{
  "norm_place": "pre",
  "init_std_qkv": 0.0306,
  "warmup_steps": 152,
  "dataset": "wikipedia_en"
}
MLP neurons of a small language model. Each row is named by its layer, matrix (up: input weights; down: output weights) and neuron, and shows model dimensions 128-223. Each number is 128 + 24 x the weight over its row's rms, rounded and kept within 0 to 255. Numbers have three digits each.
After each neuron's rows, "fires on" lists the tokens most often at its 100 highest values on Wikipedia text that the model never trained on. A number after a token or word is its count.

L3.up1331:121110117103129139142186054108149093156165139150139103087099182127153157092096138118131116121108121121142131130097126131084114117151141104117131101156181108150164119151128137123140115120144100126106152154090114105140110142136129151146132117109124157129114150073118135116108139144136128122
L3.down1331:143105145131108111092134074138114140087147140142151101123117166109122163102092146146125125123159145095139137156130082106096136153166122120129142113150149138120135106165130147131149070102106092132080101127129108092155127135141171143131120133095108212138106167134150109093152112113140101119
fires on: "or" 36, " Minister" 11, " Center" 11, " minister" 10, " President" 7

L5.up1234:144127129110155125113118076140090112135131121094118142130129097123149114135101142162133111129100150133143142096127125153112111125114141120173111143096134161143140148169131097127135159164160169168105158162069143151111130147141143153108120101124166141171127147102129144109107141129175139141
L5.down1234:170091095123096059165098150156159146132158117138109142105144159134126120130104135088115108148159144124089146115112128118131129119126149116095143094141158149161167127136107153132124158172126081104161127143139100126137110116119086077104142111122108154108122131127126130125126138080146122122
fires on: "." 42, "\n" 33, " In" 16, "He" 4

L3.up1532:139132138129143146128116138109168091132118121111151122164114126135120163106116153133177128133131100095133120181110125121141090117132135144143120156084117198146134130091100139113139156133133105140105120138117139091106134151118147128117140122172139164147151138153130131150187123123115107130
L3.down1532:096132112122142111134095125103097047139104126090147118126146128115125121114169145138136148132143128127147093144121100116140116134099152152088161121110183116140087109144125089098108145161150180157172116116171140165127122116155123158120144143103115166130145170160079152119128116136109150132
fires on: "ing" 18, " mix" 12, " production" 10, " writing" 8, " wrote" 4, "writ" 4

L4.up1488:124154126089102146123160098068098103125116137084090151108106119122102122152108134112101154115109138108151119151162126132170151116102118159102127159113167125107129146103120116118149156151124109098112107145173133075102166161129120116076122136146128146150098184085122099118164116131135139117
L4.down1488:088128113111114105131115119086096093146145115113115174113130098126113151125104129142097137122084105130122142131133132140131168109123167146113116197152133132109146160119129125065141162150122146124089117172129167116120128122136106147122125139117154095136136159129144104126146075114104171129
fires on: " Ch" 31, " ch" 27, " At" 16

L6.up534:090135126108135130108115110122131140098119117124121172173122133134119176118127120107129083145116101104168144151139138143120099170135110164147143149113120183207124184151146103128136110130148138162101146120122160120132146161082138094127084150100128143137089111107121125086161152116124097151
L6.down534:113175146108142173129088100111124073200136075128125133133133130131117151113145092105115134146142117141168147118119092152133165148121104112116110105139178135156107161137091160138099113167136153167093115148117130144157114158109135109157139144098156149117149125189125100167115106122102096120
fires on: "\n" 27, "." 27, " to" 11, "," 7

L6.up104:104146121129127157148120083162145092148141170117113107130119195139138178126068149116134098154175139157125141108132116131113135129132121146118144180152138190125112130123130108121147116145057122113148111122115071111150104160081132099109157125128080145089131120143163112177118131119147097124
L6.down104:095128097131099120134097125120135088143118123132075150124148139112146142156151112145109106112111111117145132119134153080187127083144154140160121121096104119080119128120076133170132165104154137137168172097156129094158192083127165131130128141139105148138141143132146135119120169117138118131
fires on: "at" 43, "al" 13, " pro" 8, " micro" 6, "atural" 4

L5.up394:113143150129142142121139125133159059142146152119099160117121149150127156115108098122099133136156155127104137128088133115094120114091141199143090157147138130127131129155119117118127135115070159160147108139158149110127134125138121162128114126156151124094121123093130158144127072148108135115
L5.down394:150166146134137177103166108143122131160156097125125146100118094122073156122152123098126126131104147083129151141106132149092119167119093147170116126163133142146148133127158134168158144084132119162099127131126180100159159126120149140144105098101145111123134138086151150135156103149147120122
fires on: "\n" 36, "-" 13, "–" 10, " was" 6, "," 5, " 9" 5

L3.up891:149125133143168141134129142126132108172097126157161176132130092140150139114136137163159124106143122128143103136097144143140133137171174154111089080140142163120130156125150060100125172137113124099115111163132079113133087165124136112147150086084148126168106117136126092115139105128117168103
L3.down891:139117123122126079130099116167111129100124156124138119138158126124125111112127130134126143153132117121120141128095105102108124186142113104183166133124101143103107128108153122138144141150108140114124147139101080162120153148094144095213139138155107131165097105125150119129120132137100113130
fires on: "se" 41, "ade" 22, "ake" 15, "ine" 7, "ain" 6, "ate" 4

L5.up1434:104125120118108157130167110102121131122143158107170121112164126139118156118126113143108120129113152140145133157126142163088114148136152148116127120157125161104153169151103126114131098125134117101090100117139130127097149127133135085119103097090104157086105162157150119147171102164101148099
L5.down1434:086087133131145142172125158127134116111181118163144095132132151105125099118147151124123100146164126118142118039129151084160146107090145123141155137128157115109104133116127143163152127093128145082136089108113097127119163126164139121100080138150127086128125134189098112104145127119129144127
fires on: "os" 74, "as" 7, "ros" 4

L3.up138:168106135144115156120143105118134166163108105122090116076172126122129132151105133125124165069115123100164170112126183110131140137110144113104120140079127125115147117127142111089129158157101137157140122143107099117173058146070154122101134108129131149085175093151182148115117122131133080145
L3.down138:155103095158114156134139125189107127084095098115081164086121145123127151166111144072135124106129112128096111126123140136107140156100130128076110155159143127126135098108148136096161142094123132140145096157147127134159107093141147099126154113123173153150056116099129121138092175106162182144
fires on: "w" 82, "uk" 4

L6.up1212:118135142125122130116127080082145087166128168095142141127134128128150122118140091117147106074129117131141128124138153140106099117056145139142142077144139095118083175088132107161165135161133091102139102152137133119122129134122086122146141139115140097145136120119098158183152138102146130098
L6.down1212:126124101119112131162133135098145144144162171147106149098134175086158125076123113133157127103107141103116119136154144130139145123142115095133143119126160139102128131114131126121043139124132101126161120140126131093135083126117092116175164129091093099084160146105150159146114149147078127131
fires on: "\n" 68, "-" 16, " Year" 5, "===" 4

L6.up1174:132120090093101190136175128134101118144097095094129126124163142123119152123123134149088107159129160065154111138140119132137099168078127140134137134125139136122144187119136067122129149137105115093099121121185071096123127155135138092144087134131107150103114136137143123180174103115109144124
L6.down1174:120101104116128114152138145123117105142191133148138111109141102089144076101159141138123092117131150099127158172121109099108088144152151120122117124129130110128189161134111098107103132115102111116143151164111085125129139114135152125140120143120128079097152160131179101132089063133093126133
fires on: " Ch" 49, "ch" 15, " ch" 12, "ath" 5, " Sch" 4, "ach" 4

L6.up1271:148098120116150122094120121107075114132111134176145141148133106131162144107120098155115127130098190172136115172113170167108156101131094139140126098106133106137115156151125134152132138158145144133084140102178097123141123100130145113110120114158176145158155136101134152120134152081123126125
L6.down1271:095090154082149082116155113101100129151134158114085116122135115144149119126085137088128107135101125158170174180107123108125143124129095121146128114135128155126142116128108172081139071114120113154136123141132139119110142125152106115152123149113133119159125159132115138114125076122144161124
fires on: "." 55, "," 23, " and" 9, "\n" 6

L3.up112:117154121103123144140162151168124160136120140131108117132157163153132125121123102146118087115125119117137162082114136163077127136143145154139105123136153117133120171147168128123149115142151129135147103126147141140062115178106111152107134120153171130163125134079122149184124101143137140134
L3.down112:122177077122162110129138112112087140113177154143118112136117174090108116114164092143108163133113102097156155123164135141084127159136161126126110083109122112112154126111112156101133129100164101127139122074131118147111155162112095111114162122162137091141192132141113119120096131139136147131
fires on: "u" 33, " Gu" 26, " Hu" 13, " gu" 6

L5.up619:114157137114134178148139101174137123146140115093109174148145139132132138157081110139121139152146136125119141107140149109132074164131156143120129154090148152108125151097102076159125152122109103121127103151127102118091134132065167102141139144104115168113118125159130134160138134154073143138
L5.down619:111116139141128089181102147149132110121140163121095162182107139141108083136113129154089128129080146110090140154103107127142164146150155165119122143125119131120190118102128148179149112112110134131147144113147143103085137095128113144095108164085112160125145131145108117133131152119125146126
fires on: "us" 58, "al" 37

L6.up103:152154163116153122160140138102084153122140118153157151094138127127159106141164121146115123130104183144135135107192144131130118129110149130142091170134164135099125171151113083130130161159155153195120145129138124117093135082118156147089109111118142122137106141124096124103147168110140172139
L6.down103:135054089117065104101147168132146119078131133106116108139125150167133144147107129128178107118151159117142161152129149132144100154096134160116145142097132159130143136129171152083095138111081105151147102136140133118107140127143090120126154169123124126160151133179095044109166119123150163115
fires on: "," 97

L6.up771:117100125144082124146140101086130140124099141092111150136142132133135113156096096117134065114095128155154130095081157115115096126123123197124102111120146166136141155145146118155167128133143122120099121086113102152131139148105082095119087137128123119173132161144132099133138168146108091118
L6.down771:100057131116125115154135140147157138100114146105123078098128117118165090127146125133119133144110164121091130100137118116135154124131164124129169116117097108085153096126124132130117100132130134133135103139123138139124120093144120136144151115130135103104148132106133121112106126106077098114
fires on: " in" 39, " to" 25, " on" 12, " of" 5, " by" 4, " that" 4

L5.up188:130101129111104139129127135146102116118165130101133151088129116135123150153087140154128102147139147139120119097145123159143112132118140140165139085156151133162122126156151119133164107138127131117103127143125115111111112168130103120119116125121109082140098150168165170120140138155140142119
L5.down188:138083099146131113147129086142121081124116153142134114142135123144128138130138094174143115192098106097102168132115138119155150117137169141133140142158137149133163153069141136165099133109132123160121121131125138177104086099124121157142143094151118117105135137110102115105107125123121161120
fires on: " on" 24, " in" 24, " con" 15, " for" 11, " prot" 9

L6.up204:105082154092112143069126162109127087156101129153107149145145111141117120129130128114162102085179134135130142127158151117147133103169118131122106115114104120121125145113142128111142171125119150111162108140144098112121136134161137151133102132117138144120136171085098121110165139168153095131
L6.down204:143078167109125149079113115118140118161118134101139164125139146117150104154125093135116121088105140108106162113147127053177131130122155099155093130129121119116151170114160115148129151132145087141134112178127111158141157124117144079186122136103105119135149142109084148110131162141133143127
fires on: " first" 17, " an" 14, " A" 11, "An" 9, "A" 9, " An" 8

L5.up168:155111108127084140076157147081136095123128171082094101133151133154150119079162126089122130117063138106117169104116147135086096106127141123110122053120155169130143130127173141101154146113115134132107133132153164082152103103153171133133088163119122129085087138106158150155131109139134116115
L5.down168:185119145114135159078180123091140117081153107077146092101135128134139143090148139092129117129109134156058115140149153144126119124129109136167133077164148170147157170092178130083099155139107154129150145106169142097091135107125140135156123179150112093109136122143119155161142127147135104120
fires on: " cl" 29, " Cl" 29, "cl" 13, " b" 9, " Sc" 7, "Cl" 5

L6.up550:141118157141118129064125073148122112139117186117165143131146120132118137101139109133122089098122116126135108099144159136101137190084154167173108129110110136157119129137125120100144185136148151179121126131064133149132146171109104113115136125141135153143097121132109107104135088118150108140
L6.down550:149137101148135176111134159108133105177173131113102133137137183116107125101121095125109120131144122101143166170163096136111092122101107173119121112121171152109082117136128154111097149170124082137141130151091123154117165141116111136141139093115132151083147143115128126153109179081110151137
fires on: "\n" 39, " medal" 12, "There" 9, "\n " 7, "It" 5

L4.up473:086140128114140158127140083111120169145090129128136131174120144125122168119112050155131104124119162105139121104125126154137111166182154121119110119154127153140116187125100116145140157145140128101138119141118112105133129154076151134141118159148136142111113180140107148096162107136135150127
L4.down473:128114130149142107126105108108122173109125145119133128137124135123128158114125121143106142125123139115100130118141151107180161094150152110126111094171182122095130106131132143110159157102192109128148150138156135168112139102145143118184108123115139091114093171148077175089137123156148141102
fires on: "as" 100

L6.up642:078156151109176143168143116110107068145135150126114141170132096128190109142126109148141123187109157154169091090119147116091111105133142100097147156107140149129135128134126112126157142168152156142072142150110169126122113135144111167126153150097145130156135136104143159123118188129107118132
L6.down642:126144066189083053151091129146161167140117111133117076167148137099137163126124131072165156081149119093083153162123146120159149120101149155122132082149099142104138133172127127140094117095082132181142118095144113108162158127148083105145116147134119144102116084163121135146133088141151146141
fires on: "\n" 30, " This" 12, "|" 11, " that" 10, " this" 5, "," 4

L6.up1383:127116147150137123081138142139117141116175132134125129118123131151153105132136123112139123168121141102121122177149133130165146124133084129109115156149146105118122195112154135139161108113094118130137158117108115098162137119113127137113143128055160121155142159173145105110125144110093153123
L6.down1383:112158166109111119140145116152131132074078124129146123136145097101142158124132181169109093147151097098094117134106111141106112126154160116143145110134109105118145134142104132144158144123128129099071100144153102127117179108143144084107118120141192093136141096121106149123130101120131113122
fires on: ":" 34, "," 33, " |" 28, " –" 4

L5.up819:185139109112113136138145151112115159140101090143120116178099096151136142131110146168116112128130113166149130098124123162167108110157136145113133101154177167107158114081207073118131159132138125108155119127153120119152122142145085112135138111156100154164091150088124139149129113170128098131
L5.down819:129149073129118160103164130147139190147125097130121127106142111122135141088142127117114121152112068203122131102097139149164134120109124142105109111171128180127191116146149113138100133127137093106139098126141139132168163082112081090147114128167130131134081107124144126165075130114108071124
fires on: " n" 54, " N" 44

L4.up1499:114154127140097151111100143088137107147178116142129130112121133159096130120148151116125098092143152123128151073120112149141128129166127149126124086133122154122109174097181101103174097135138110135141124094122147113154117122162168148164127155107135124111105152106141146150106138113136086144
L4.down1499:117098144186098147106096110086133092139138134132122147113122103117129143120115127105151128115133163089103161152110106139141109113163168132170145115148147091087120177078140125112128169111141130121162141115126114100098192091144116115133128176116117132106132099109082151144119160105143113121
fires on: " Sc" 25, " An" 24, " sc" 12, "An" 11, "sc" 7

L4.up1111:176107131092145154089136141126184103161102128130115124133095171151126142139162114115130123118123151097165163123091150153131079138102177142129124113127131116095140194117150130115136157138112167108117114124102119132140108159144124142134162065126160156101139113108167153119132123127142113123
L4.down1111:133129137145133137156108125178132145125139132114114126108133145116161107125133127074153124130134130121141127152115185142150103141136159119083125139132148133114130127130100127114134128143167133094098137137127129114133170168071140140130145108132163134126135108108109086142101131063154119137
fires on: "w" 23, "th" 20, "Th" 9, " Sw" 7, " Wh" 6

L6.up1110:178123126099105156119114146134129125164133088111131118136153118137138135124143133117124168104158119127126072121098152162117095186142161112133137103161171135107092121131140076108149150145119160090131154166140074098129115165134104154112157104116111118091102149132166092105186129167139127143
L6.down1110:099110146132132131126105131100130135156116124093126117137149145124107112145159150134145174108123151157067112140055126132132096153120125128137127135078155153163112132150186152153166168137138129165120142136122105127130113139136124088140151125102096075093121125105135150085203158200129083116
fires on: " both" 19, "se" 15, " se" 11, "ine" 11, " then" 9

L6.up474:129202135143150121107124150164123140114126100100126126115150104132165118138131127123134115142116137151179155171139133102146150128116111130103127157153152110110109172162139100126141143161102131135101102146101166107130111154108097135121154091104101133105152134119143119143122109151123143132
L6.down474:098166136150151133137140084131137066083081087136142124103137086077160093115143179163083119135107140109128122109139124107098118108139150165155168113124147124108153127136118107163168109146143139107126134138137098121134110136129097104129080137168169117118146117121087133114136135108154181125
fires on: " |" 76, "\n" 14, ";" 6, ":" 4

L5.up1320:127121168113097122067151114112165122121121123137142125145100061135085140130129162084165085125139143117139131147163121108119084144175125137173134065140102168121139160109120119140138154141144127132139128156139151112115098146159128102127151165104166120134149123132103184134160202136112127124
L5.down1320:115145118119167142149145115134131119082125137123143123138144127108149120140091146119121154143122153139093166106125144175152100178142113114178179160163137117154117102126158161139134156112133123129125110102115115114107125122083138112141090106133129131082097152165160132102080099132097144129
fires on: " |" 35, " Votes" 14, "-" 9, "|---|---|---|---|---|---|---|" 4

L4.up972:160121139150103128077123146104165085135118083138171134124130120125081136128124145124109131147095167125118147103144155114132122154141107131140118125139097117122113203123107124105145144131105094102079177130149095142139083119147106098130130142087121104137109108140129156121106110130105125124
L4.down972:113116138114174158134128105127115141093100123138126124132121162121127158123132102134094117133097065159165167160159069116129147142140116146102161146145132103135128140146152151088146172143162114148126107154075117202140111110103130153148138073140085098136099118138127115121096112124145112126
fires on: ":" 24, "=" 23, " Total" 12, " Votes" 9, "-" 6

L5.up1329:120141123130131147104157084141107132133084137165123114140113117130124147130055085138146137150093156124156065100124121123156104143106131118147145112105110183113131124128142120085127109156100156106158088142119161091140028168085143154141084164099134173115136127124156164147141136148134145114
L5.down1329:134147106147132135078154129111122126093054161143100115147130143159137150140095050124117138154116166115138063094155134078140146114114139108137129153128115102135157097144115127109117124150093158142144093133126160128157114178119109144162108160092116109122132084098140088157116124110110137135
fires on: "b" 81, "B" 19

L3.up432:163125148148146140115138140151106133156104139150149124120177145133155111103099145131129126142140085135141144117110135130112146148135146124098106106167132132155127098123133096075129183129103171155133091136130122141098088174122132146137161090105105142140175087123158096129129149168115089145
L3.down432:121103153154140135153123124117098112115112162102107121142127135127125136094133160118153119170124122132116136114115125123154097138143141146129120137153137181175127102118110136128149133104143170145155131110126100154112129142112150137147147127127149124125129138175119145145089136114128146133
fires on: "w" 33, "he" 21, "se" 15, " day" 11, " Day" 4, " learn" 4

L3.up1256:147150134155115137094137132063098124126126083141160142078163146149153147112142136116075156158113115143128111143140137109093142125101127092116108097136120164135112168122171100096168135156083139146116148110181124112137114100144146101100140139130150160094090150148079081113153152142126113129
L3.down1256:135138102127116138095171120124119132144136075119106124099131131170124152098134120104130142135152100142086151144142102125096122134134141072154165092142122142114127155111098140117091123088116127142145160129126149116094121115108180139143139165148138110132112160161068102141151166117121084118
fires on: " Cl" 29, " cl" 19, "cl" 14, " opp" 9, " exp" 8, " determ" 6

L6.up1092:152146120088080175117154119098123128170094126109150144114127128146191131145113139137076125124110151132137136124135127142155100137133131115095131107162168111117148148117148147083165134153092149117094107154144127088132137164116144122141111141138125155140087137129120104131177106113134135140
L6.down1092:107142179121123160122110122105102135139153135102125153083124102124117124145096154152122162121100116063130123108086134088127124104125156143115114132104143162117142158127143157127137169125096127107115157186175131115137142119088121131129140220127140094122156114121115148104133101098137132143
fires on: " Ch" 19, " ch" 13, " wh" 11, " Tom" 8, " expl" 6, " Wh" 5

L5.up974:167152129133106137148141123138117123184123140111153146108155174138149114077155101141154126149099137121132130077163135133115107160092134131147112130126140139154103129101153120092149122187129116102113161123086125156167122104119126126098173149141110116138110085142077104113140151113135147126
L5.down974:124108127134144138140148145115130106108131114090139176138121156129167163099127101160175095116136135107122095147144138146096148167124174138149131109182106139144120121159128108138113115190112124097138174142170086125151130141172128121107111126085109160104151155094141105132124125120105110123
fires on: "\n" 62, " District" 6, "istrict" 5

L4.up237:118120126151124131093135140135119115121134154129160136134109144137116136118123090133108114144108146116145119176113155138130164113143084152085137132098146133129113115130129116130127101114089133163109091169158128108139114125161126152079143140073094141139133123133110122142149107147096112114
L4.down237:142164126178148166112125107130140103164128074096134109115125121139133136115128151082135117133145111151165121142118145108175174117138128156128147120144185154127144110147147141182147118101104161129095147153157142137149118119146177122096107119046161141117141112131170135147130114115139075114
fires on: ":" 29, "ed" 9, "ited" 6, "," 5, " was" 5, " had" 5

L5.up1121:143171144133078145146130136088111069121107160124133122107116131139130131155097147085093109115130105091119130149143137137121138113128123177080134108156139143130108113095117085107144121165142149125143123157120116120110128130144124165139098121118087141092113136095149171154124133143086129151
L5.down1121:131173110132115116139110129116054115129118150145100119153114108145107146091102161081096119130162112113178115116151157100151136101096131114103147097134153098140118119125128112077096108149140153123157141141118153133130157114165141153156133089105101128139141125126092147097117134131133173115
fires on: " sp" 35, " Sp" 33, "sp" 12, "osp" 9

L4.up1096:128147120101171147120138122073115118133096113141118152085126158151138131123120154110103140118162165098173150130110136137127177115159104124112112147126138150172120134156175055096137118125116173154166127131124144153156145147093166135146107105113148161118116114093159121123100154196127142130
L4.down1096:151136080141123165107124123084116114135114119151039143105115143140112137130134158088118164135220145073134144155134137083157173115166098117118100145090118111143120105146091166126118131148124137110101137127111186158140148109113156120121157086103113121107133111135120108109081121130109138127
fires on: " sp" 35, " Sp" 33, " concent" 5, "\n" 5

L6.up765:128108121125126134131162127127137122141129126145103144157131142140167110154161101141130118156114152109134100097142146140118103175149124125144153124132163147137141123146147133118140129150122111123117166098145124117121114089089119128127165093076127140166120122152091155123121195117095131121
L6.down765:144112092113146143156158133122143125152164117128105111142121111108186141127118150086088105106107143065102110144174121143115094138100129144119118148160094185120129133168150116133122116143141099137159161082151147125127138154160128171121096139102143106128126146076122140130095131124116106126
fires on: "\n" 88

L3.up1147:099176123149134139137107121130104090148159104123115120103120114132179112142114111165136131073141109172116102156103143127142163128093153102108148096162164151118124110162117134106172099125131150124129096146138133148096080114133169129110167090093135137146102100141145122146129162137118087137
L3.down1147:105106161091127175128103172161090124108142160139137118083149139167162166133083089157092170118107104116149118136111154130155123093133165156130085131099128179133134095118113112156148149095157165123126127152080157143153103083115159096088146092155128162139078094138146144146173132141095140135
fires on: "|" 34, "==" 29, "-" 22, " |" 5

L4.up182:141129142089121156130159097159131130134150140056093129095128170142135143144068131163124109129127115096127154110148153144121133118139170167128131159147147149103128131118108096147135125124090127076160146131094144078108125102075130149107166111126095122120144122140130172164138154142154160125
L4.down182:126093117127116098190101127146111156136139162129092121146136098142153086105112124132119140124096108103105152109116122113133161098148144160151131139127121147116169101137124092147098121114134135119127153117150141114137158133138129146089192131110089120153127098176110120146162153130163160138
fires on: "al" 99

L3.up796:117117128136099150108162124124136147150101088133122092129130168123171166119127134166162098161148106107140101124155132114169104119100135131137131111127131106129117149168117135084133126152095166120160105142097090074155110145120117143141163119128125149106144082088175142138117120134157087112
L3.down796:114105098190126149162146132165128112102114126086119112139123145123165108144120093125163127151126102109107073117121122106141104131114135130114112136125113142132148100153100173111127137127131183121121096117164074113117134156120124139128095162100160120156142121118146130113094133099132147140
fires on: "w" 57, "h" 43

L5.up322:148152143152123148129124162117134124144125143072137152106116164135095117124162161147120149115096114128103137120133121129113111086101112074130105133160144163144107137108144084113153088124125104118116119107142096109120099119128122108074114120064127097138133110174128176137157125119099103122
L5.down322:096101149165154146134127169118105112139154136125134103097129166153158134177130134126146106120084109107075155118157124160116156118106131115102113150110104145144101114130150123149131114127131115085132123149096110113132113118132146148080129105145097107129113134118137103092178131168166115119
fires on: "-" 54, "\n" 17, " •" 10, "|" 7, " P" 4

L3.up339:142106130124147147112135094092101091140086126129115146074121118118102157126147106137120122123090119128187132126101152132168128149140144167105109143150137122120146160107151111135122117137099120127085160114131088110151125136131157129078113140129104164112114140126094132175094153116140121112
L3.down339:137064109129106091145143131090078104152158138138157128114137068097117131115121124121094139155138161100116078094140110106144110149139116133106117144122131114122173164154114094162116104086123145134096092160130096131112096159156165154090093149169118134114146104154152114130089124116139130124
fires on: " Ch" 13, " elect" 12, "ch" 8, " Elect" 7, " ch" 7, "ath" 6

L6.up1025:092121138091112121129116129134183148121126111121107178159104104138131131115104120128113161141108154103160097117118134165085140092131079106138122174104114180168101156164115135088132152150140159154116153129134145149084115168129124198117133120115123127126106161111118144111110120151141095126
L6.down1025:124117115124131072173103074131079155164187141123157110142141171169091125109164080133125118100128115140144174102127133109123157114122123131136141114178136101127138179106104135103123126115122170140118157167159124159170096104103130136127137124103106185103107116150173115108153143120128110126
fires on: " was" 43, " is" 32, "," 10, "\n" 7

L4.up1390:118149118123148119130114185131133143108093123134148123124142134134146113115132164110139139165120153160131129166177117109182134146105117159100116144156104111113107142144154115105132127119138102118141109186131159137116089138102106162123162131110125142150135123143154120139135098144178121120
L4.down1390:097179156142167086133129135139116162004124126102126087142134111087177127110151127109113134163118153136131109159122121091166135113154136120101142162120128133108117145138107144143166125130144109126107133145173140136152115155152126134136122107111137127128154130162143124119161133134102137131
fires on: " |" 92, ":" 6

L4.up946:154145112100114162138146130104106162131134122103100145116140132150162140129143092118120131128088144126158121113108155155102079094155161109142129131124136160135148172153163128126119100098108143145109130114168153118134121168071136150124125116080100132168117110131158122118100131152160142154
L4.down946:122134084086128164199176131116091131141157137110107121128124174124171155146164121140143141125130139126162152145142138115129092138125141089117127125108138136139134150120125085155133095118156102123130158088139126126130151156083132118102126109088143098166169137129151081118089138163145131123
fires on: "ul" 52, " Hu" 13, "au" 9, "ru" 8, "u" 7

L3.up1349:074113146129091146123174141121132146116143122152175144120122128159122167131110120127085153112103135129114111176125115118122160089132132126152111170123112102096090150133116147126134080140159146104123100124121086115089124128132141115097111143118148188151113128164158134144134126137111104099
L3.down1349:156146150153151133161126157120129126107125139126118115151132162164123108142192114160097115166127125105106091105101146139114127151129110148129148099129115142105062127146141150129129131110115128131140115152096126131147121193120110160114127125152166101163140159118101119115132141164080141129
fires on: " with" 24, "os" 21, " Band" 5, " Atlanta" 4

L6.up467:105145126125163117117119125161156161106148086125153121113146117160153111107112156133130167143132174123141120150072117127113146167136128129111171148109148109132091086113120111075156127131109119117107082166077152129115097171091111140142161128098096121121097110133129107173130121162187116122
L6.down467:136190143153136103142130143146160088098153118100114071153134135123158120111082104175124116117133118156118150143114123163082140122127137122138143139081134111161137140116125136155145144122182140117073107127158118160106122166175117152111117137113122125100116081157097102145149159138142129147
fires on: " |" 75, ";" 15, "|" 9

L6.up1332:161170101121136145099157108131131148136120107131101118134160106131132138128099155171123099147122091135170077083147119132160098127106151124113130134111158150134162158117149091127134142158133134079152101151151159097120113151136150139151138134152138167098101139110152141131146122146128105140
L6.down1332:153141088113126095078162127106124174148072143118124118134135092139142132124139159157104112165111153154142120103123106130120137127135160149136106122126108089110202112140115147133096099168117119127087123150164152108124112130151130119154102115140147147134112107075142103126099159107112116144
fires on: " b" 78, "b" 9, " n" 9

L5.up1422:100101176124143130117123122102108113130114113133170142120126113128143110121103063134104126105118140142120125106160136128110155140105145119155099143091106156150090150153122090120154175145120159175149146112066136150153149160092132138114129134092172163117096084138102133101138119125117114128
L5.down1422:178156114101164113142136146144133116122155098150184113145138082142090151136108120107099142147138120097117191171131112119123145114157124134114119116162130163131090160111095089140125140168131095143137160128120125154112143119112133100115126118110123142118125118173132113118154152127093177120
fires on: "\n" 76, "." 20

L4.up108:102090135116125124094126074086137150143126155136138108127118134122146141115136103162105113115101161135142124099115137130108149134104154119165165105121182129150115127143119121149148163132157181145125115121106128125122158145127158136116155134117163110131113108078080142136102132111140114119
L4.down108:185121103133129033135129211145109108117141075151149122141127160112107145089118122154113130114150086079138123135140161119141101117146130129106135148167169150164109135155111152140153136130122094131149144126107103159147109106098102101127121109164135155101152105143160107164124111109117156127
fires on: "\n" 57, "." 25, " Year" 5

L3.up1113:116136153159104146099146158160138130154149146081154108146127140133116159164075156125130097116110110139138137142176144154092174110099079135126122122163071129176082093115101116107136111152143152106119071150130160084143063100140120144106141089116103118142164129137139129119156119136105147131
L3.down1113:152159145119124165130129130162128136100162103145146110106142178208107195111117145133091149117054147174137120096138171155112098143122131128115106104113153109167105110125150098127150106131140147116156125114117111130112153128134132135162154097114160105150103159127087138117099133134080120145
fires on: " cont" 19, " ob" 13, " sup" 10, " back" 7, " personal" 6, " Im" 5

L4.up1240:106119144117094160124143096122149166207101131121129116114109122129087176131121115172126082114112110071129132137135150120149143149101134133147170112123113120136124144115124066096123151148118174141102094151116129084094122141070169139148100114136127146110129144128118128160117120105125151116
L4.down1240:099129097145119095173130104158111114097164122101141146127123125102114116116093109102113140163165115105135125066154098141138088085131131128123163113121098140106107140119070132046155122121107137147168123147140120115111125113115070170133114151126107123141113191121133116132119141139081126125
fires on: "h" 51, " what" 12, "ah" 7, "aph" 5, "het" 5

L3.up1014:129138174159117171091114104107146088142138155080127142173082160140108174124118166095095162120121080145151089134164169140127115130105125142128117133069132140120127119159121100101142191128141117105098110174132131137164094142094130153141120111126103093115123090124140135113141141125110081130
L3.down1014:141103114145140137112108084104105141138148166130121147155153178130116148163125118149109127116117148164141146089175141123106144091146122125136077102093136144148104147153078101107149122108139162117129102127121130117157166122093149142167150105115154136121120108130115121131129173110100148120
fires on: "emb" 15, " ob" 14, " app" 11, " emb" 10, " sup" 8, "uris" 6

L6.up1266:154119140137112135129142162147122098161198080108106167135122164129116156156171126139125133123164175117135147101137137107118094130146140121123067113135146127148117152120143105091153087145134118098143134136138149143099122149089103114111119140095139142133112122137146089102143170121118127105
L6.down1266:144163117135142105155093135152163103142132134095104151106120144086160171079095146148137119133104160099151099150159147117135169130101156081089143165126098169116157108173102115141102103134132099117131118139124126118144139131144147157124052121113139094116181121092151162097114160095111152121
fires on: "\n" 85, " are" 6, "A" 4